Part of a small language model's weights.
Size: 13 layers, width 192, 6 heads of 32, MLP 768 squared ReLU, vocabulary 919, 6.14M parameters.
Architecture: RMSNorm before each block, rotary positions, no biases in attention or MLP, untied embeddings, normalized queries and keys, capped logits.
Training: a variant of Muon for these matrices, 173M tokens.
MLP neurons of a small language model. Each row is named by its layer, matrix (up: input weights) and neuron, and shows model dimensions 16-79. Each number is 200 + 30 x the weight over its row's rms, rounded and kept within 0 to 999.
Before each neuron's rows, "fires in" lists the words (lower case) most often at its 100 highest values on Wikipedia text that the model never trained on.

fires in: "of", "in"
L10.up684,247,264,245,198,184,230,269,215,156,171,176,223,240,174,172,146,150,197,195,218,135,209,144,179,215,216,124,202,168,231,191,176,205,246,187,202,178,184,199,235,185,221,228,199,211,195,220,217,169,192,161,230,166,218,174,175,211,127,221,214,167,198,197,245

fires in: "most", "well", "more", "sultan", "multiple", "boston"
L5.up196,197,193,168,151,210,236,168,214,226,198,164,188,136,174,225,146,187,178,221,188,204,240,210,211,227,166,203,213,218,208,215,170,135,268,189,188,225,203,227,206,193,196,154,186,209,187,173,129,253,238,145,200,211,224,215,201,218,164,160,226,203,210,209,209

fires in: "then", "them", "could", "most", "theme", "would"
L3.up563,208,238,210,181,195,156,202,175,231,219,211,203,178,209,214,248,208,171,214,195,168,224,249,195,195,151,187,162,203,176,279,178,240,177,202,183,214,176,209,162,215,206,205,171,251,162,170,167,247,230,215,173,203,216,238,172,215,200,150,209,210,225,202,184

fires in: "did", "could", "may", "will", "does", "most"
L9.up355,219,221,238,148,223,212,211,163,238,163,194,229,221,244,196,146,176,196,203,199,206,211,203,202,149,155,196,180,179,193,228,197,207,215,175,179,207,203,161,208,203,186,176,222,212,194,150,185,243,185,128,231,182,229,208,216,205,275,146,213,205,215,169,111

fires in: "the", "theatre", "theme", "then"
L7.up176,201,251,197,178,167,180,119,178,208,194,227,172,164,199,226,191,180,198,169,146,210,132,222,187,217,179,223,226,207,219,235,197,224,254,200,306,144,223,228,212,169,210,227,218,209,202,226,237,235,169,239,191,200,188,193,217,215,216,195,222,198,130,130,214

fires in: "the", "some", "his", "little", "top"
L10.up580,168,228,225,173,223,169,242,234,184,233,228,233,171,181,227,225,117,209,183,199,184,198,224,198,193,163,221,180,217,229,204,195,215,247,168,194,214,217,258,262,166,180,223,205,206,239,251,195,181,213,229,175,180,182,143,172,195,145,214,208,151,229,216,160

fires in: "is", "american"
L3.up285,199,247,211,199,240,244,223,200,193,234,198,250,162,209,221,266,164,214,213,199,173,168,186,214,216,189,206,194,179,103,197,200,180,155,178,145,228,215,229,182,224,226,165,246,128,201,186,222,188,185,170,200,266,205,177,187,165,188,188,206,180,210,159,221

fires in: "most", "father", "well", "fellow", "gold", "large"
L7.up568,205,190,184,209,171,195,176,219,246,133,177,198,139,212,219,179,170,174,211,189,190,216,167,205,214,151,202,148,196,191,262,203,176,190,184,209,243,175,187,181,240,235,174,172,199,162,223,233,161,183,201,156,217,231,213,198,204,166,206,253,214,163,148,231

fires in: "as"
L3.up553,167,179,176,109,181,179,205,207,203,204,168,222,238,156,198,193,227,175,169,206,197,242,256,225,238,194,179,244,230,158,207,229,198,192,233,159,199,158,246,268,172,211,134,217,238,174,187,205,221,231,177,155,180,150,225,210,217,192,212,229,203,214,230,195

fires in: "government", "several", "named", "governor", "appointed", "camp"
L5.up465,170,200,193,231,253,163,242,193,193,248,211,180,196,198,182,162,197,166,182,164,243,198,208,169,235,131,167,204,215,197,290,194,126,289,169,178,263,198,177,175,167,197,142,253,169,217,225,223,194,181,203,202,197,253,187,190,190,182,237,227,161,209,167,209

fires in: "people", "production", "produced", "expanded", "produce", "reached"
L6.up667,246,209,241,196,165,252,242,158,193,242,192,167,254,197,182,151,174,153,216,167,208,186,216,192,172,170,151,209,223,175,231,179,188,179,182,232,194,232,240,246,203,237,142,197,181,177,251,240,184,227,202,242,217,168,195,149,114,203,214,202,188,219,197,157

fires in: "won", "born", "went", "got", "died", "win"
L5.up246,245,223,190,203,260,193,184,184,195,159,189,230,148,220,162,198,191,245,217,228,179,207,227,172,241,196,124,210,200,213,209,193,250,173,212,227,193,228,201,228,202,202,169,226,190,213,199,203,234,116,240,184,225,189,170,267,172,251,241,194,217,266,223,186

fires in: "during", "at", "after", "before", "atom", "atoms"
L5.up627,205,177,213,139,239,233,204,192,219,216,212,214,189,230,175,192,205,232,156,185,142,185,183,194,216,221,199,249,164,192,188,210,238,204,191,148,209,207,160,156,194,240,207,208,171,178,216,184,172,143,244,194,230,185,208,207,242,210,133,194,209,122,195,244

fires in: "women", "wrote", "written", "woman", "writing", "given"
L6.up481,164,173,182,223,208,196,223,225,221,121,223,184,263,215,209,196,205,246,178,262,244,215,172,139,196,124,141,198,198,203,213,207,191,195,231,230,195,183,157,209,157,161,166,203,220,137,193,192,213,172,248,212,164,199,203,208,258,190,213,143,211,169,213,202

fires in: "second", "french", "security", "secondary"
L3.up700,253,229,197,193,180,259,212,208,248,234,194,237,173,182,202,235,188,167,202,199,156,204,213,197,222,188,187,218,249,207,230,189,197,233,213,188,217,177,213,209,191,200,172,256,182,182,168,204,269,199,236,185,183,182,230,232,151,253,219,205,208,190,227,260

fires in: "as", "became", "vice", "elected", "to"
L7.up522,175,159,246,126,224,115,200,187,196,157,202,203,227,180,160,209,237,195,164,219,163,189,190,197,219,198,244,212,218,179,226,212,199,155,177,134,201,191,230,264,183,197,181,263,249,184,202,175,241,253,206,226,178,167,185,195,242,215,171,212,189,186,162,221

fires in: "in", "influence"
L10.up722,235,283,231,177,165,210,212,195,190,192,241,221,238,217,213,177,185,216,188,233,158,174,205,249,171,238,168,173,227,171,198,185,181,224,194,150,208,199,192,241,207,191,189,235,169,195,197,244,194,190,136,188,194,186,217,145,189,172,222,218,160,257,192,177

fires in: "year", "was", "years", "appearances", "appear", "see"
L5.up374,194,220,246,237,208,214,184,267,215,207,194,205,252,178,150,218,215,255,262,217,201,169,163,191,231,187,213,240,204,175,204,245,224,210,237,180,227,150,139,251,207,194,206,149,227,169,217,178,250,173,222,157,169,161,208,193,239,187,226,228,172,193,239,174

fires in: "women", "biography", "woman", "administration", "historical", "historic"
L3.up416,201,164,209,223,192,254,254,204,189,185,147,248,211,214,239,202,184,253,190,190,215,204,214,209,214,154,144,225,201,192,229,145,193,251,188,175,195,215,219,235,234,155,193,192,213,192,183,246,196,164,193,204,191,208,224,212,253,229,212,246,175,195,221,220

fires in: "after", "of", "during", "to", "by", "despite"
L9.up514,209,178,163,136,180,180,213,212,207,251,185,203,246,259,214,174,216,198,158,165,178,214,176,182,246,184,210,150,232,194,174,158,192,209,171,179,255,163,196,195,202,222,236,214,138,180,184,195,207,193,225,168,180,177,220,235,163,196,162,188,181,195,194,243

fires in: "been", "became", "wrote", "help", "also", "first"
L5.up720,171,222,216,150,174,180,208,191,221,167,161,231,185,189,212,209,169,215,186,155,180,227,185,148,197,215,251,167,226,189,189,204,192,235,181,161,251,231,222,213,232,236,220,222,145,169,220,168,189,185,223,191,283,228,243,202,209,227,197,202,178,190,187,239

fires in: "has", "can", "is", "cancer", "canada"
L3.up592,197,238,145,190,246,188,166,141,179,236,222,199,209,189,247,212,181,220,186,168,150,209,186,251,174,172,187,234,189,127,163,166,230,211,181,190,244,181,209,197,211,197,219,238,182,225,228,232,191,184,169,242,214,197,219,197,189,182,227,156,215,277,199,259

fires in: "won", "win", "top", "run", "off", "official"
L6.up475,241,183,235,196,182,214,246,167,237,143,138,217,208,184,128,226,203,237,216,219,170,170,246,197,206,180,179,175,176,215,190,198,214,226,145,190,231,236,206,218,185,229,192,249,247,210,218,143,188,205,161,189,199,174,219,245,177,170,215,150,221,220,237,187

fires in: "became", "well", "also", "not", "first"
L5.up472,172,192,203,201,189,215,169,153,187,206,165,225,198,185,236,212,165,208,191,189,202,194,207,218,200,230,227,137,226,192,201,234,200,227,203,119,237,212,219,210,156,195,199,222,181,196,146,167,171,249,235,157,200,229,230,200,194,235,206,209,172,188,202,226

fires in: "by", "after", "before", "without", "against", "upon"
L7.up335,245,207,157,130,205,191,228,164,195,237,210,236,166,222,184,192,208,225,184,152,231,259,157,173,263,181,238,245,175,199,201,199,160,196,209,228,213,211,181,187,177,269,212,249,190,137,151,198,246,188,194,189,197,192,200,249,206,176,158,149,215,148,241,199

fires in: "the", "to", "in"
L7.up602,181,208,229,229,164,190,168,250,202,174,201,165,219,162,167,193,175,167,202,235,187,161,212,219,171,176,186,242,177,148,168,200,245,220,210,183,210,143,231,261,198,217,176,173,190,208,209,213,176,206,158,225,215,204,182,181,224,178,211,220,209,234,224,180

fires in: "second", "security", "architecture", "architectural", "secondary", "architect"
L7.up225,230,211,182,194,200,226,204,168,255,252,214,235,210,175,198,212,159,133,192,252,203,197,215,226,196,204,191,287,213,209,201,195,205,236,157,174,175,180,214,218,210,164,169,163,118,203,179,181,200,182,190,167,187,271,269,203,177,201,193,196,145,149,232,203

fires in: "a", "an", "the"
L5.up508,186,253,186,183,232,212,201,236,211,185,205,194,224,186,199,161,166,209,220,205,268,161,136,173,212,201,233,169,161,229,176,158,196,240,223,198,220,199,222,203,226,199,195,185,158,200,206,174,165,199,232,174,223,237,230,148,183,169,199,205,201,223,177,156

fires in: "as", "near", "of", "via", "like", "behind"
L6.up237,207,251,194,201,240,176,200,183,191,199,173,173,157,201,211,201,185,220,221,222,211,222,200,195,190,174,228,177,179,238,159,219,178,240,203,167,220,171,199,162,171,245,228,242,243,145,190,273,185,219,190,205,129,254,174,191,250,167,160,210,206,193,202,250

fires in: "of", "community", "commander", "command", "commission"
L7.up517,176,190,187,195,257,176,185,208,195,187,225,232,209,218,179,186,176,183,160,198,198,174,176,228,185,181,196,164,174,204,243,142,188,218,204,188,162,227,205,161,212,197,208,196,229,180,187,171,247,129,170,235,196,134,255,191,218,198,208,221,219,178,177,261

fires in: "can", "will", "william", "williams", "cancer", "canada"
L7.up742,177,233,167,199,230,236,177,160,188,220,190,228,239,233,201,223,195,215,244,198,203,185,178,190,174,151,179,205,225,194,188,195,204,150,173,181,182,171,202,193,209,245,191,283,212,172,122,221,237,216,156,216,273,197,209,212,218,157,257,223,224,262,208,230

fires in: "would", "did", "do", "should", "does", "doing"
L5.up46,210,192,228,167,188,198,197,199,220,238,218,173,190,216,165,159,229,183,178,201,189,233,222,142,187,192,174,170,169,206,167,227,180,224,214,210,217,174,163,178,203,189,252,196,181,236,221,180,241,179,229,202,221,215,139,226,183,214,191,199,165,203,144,198

fires in: "known", "connecticut", "written", "knap", "writing", "life"
L3.up371,157,163,183,216,111,177,213,173,264,197,159,220,179,185,193,154,193,243,203,236,196,247,200,163,276,196,164,172,205,189,178,209,191,164,252,204,175,143,185,186,208,217,282,197,210,205,202,208,218,224,220,203,172,151,177,197,191,174,209,164,246,205,199,259

fires in: "became", "served", "range", "as", "ranking", "ran"
L5.up738,221,213,222,140,239,144,223,185,214,146,174,239,218,196,182,198,217,209,211,201,221,166,218,212,205,194,205,188,201,174,251,229,149,222,229,163,232,146,231,264,182,160,195,203,233,167,178,175,201,233,213,192,195,170,264,186,257,156,205,171,225,209,245,172

fires in: "this", "government", "governor", "region"
L3.up756,184,229,226,193,222,147,226,201,251,210,276,165,214,211,221,198,190,167,175,189,246,245,193,194,237,133,206,202,217,186,247,180,206,223,224,145,218,228,238,176,201,192,187,277,244,198,209,155,183,186,263,178,188,206,195,204,197,209,223,174,212,209,234,180

fires in: "the", "fuzz", "theatre"
L6.up702,190,275,243,209,223,231,236,199,196,206,185,179,194,154,214,218,184,208,203,178,240,190,194,205,207,127,214,255,137,249,222,274,244,235,205,196,168,229,217,203,210,217,184,224,178,263,195,220,204,174,187,143,185,216,202,185,204,175,179,181,161,207,156,182

fires in: "against", "community", "commander", "again", "command", "commission"
L6.up336,164,253,181,199,225,205,213,198,207,198,237,240,248,207,182,143,147,178,246,171,263,190,219,240,137,140,209,161,171,134,165,169,184,230,178,208,221,244,160,149,200,205,189,182,183,223,238,207,255,187,186,163,207,210,235,160,179,247,231,248,195,214,170,198

fires in: "no", "middle", "any", "some", "little"
L7.up202,186,193,227,193,215,161,221,232,202,231,247,227,153,223,201,184,150,132,213,192,224,226,182,154,178,153,185,186,215,162,213,204,213,232,221,206,225,169,245,158,230,176,203,209,221,206,192,191,200,191,170,204,202,181,174,105,164,178,239,197,183,265,232,188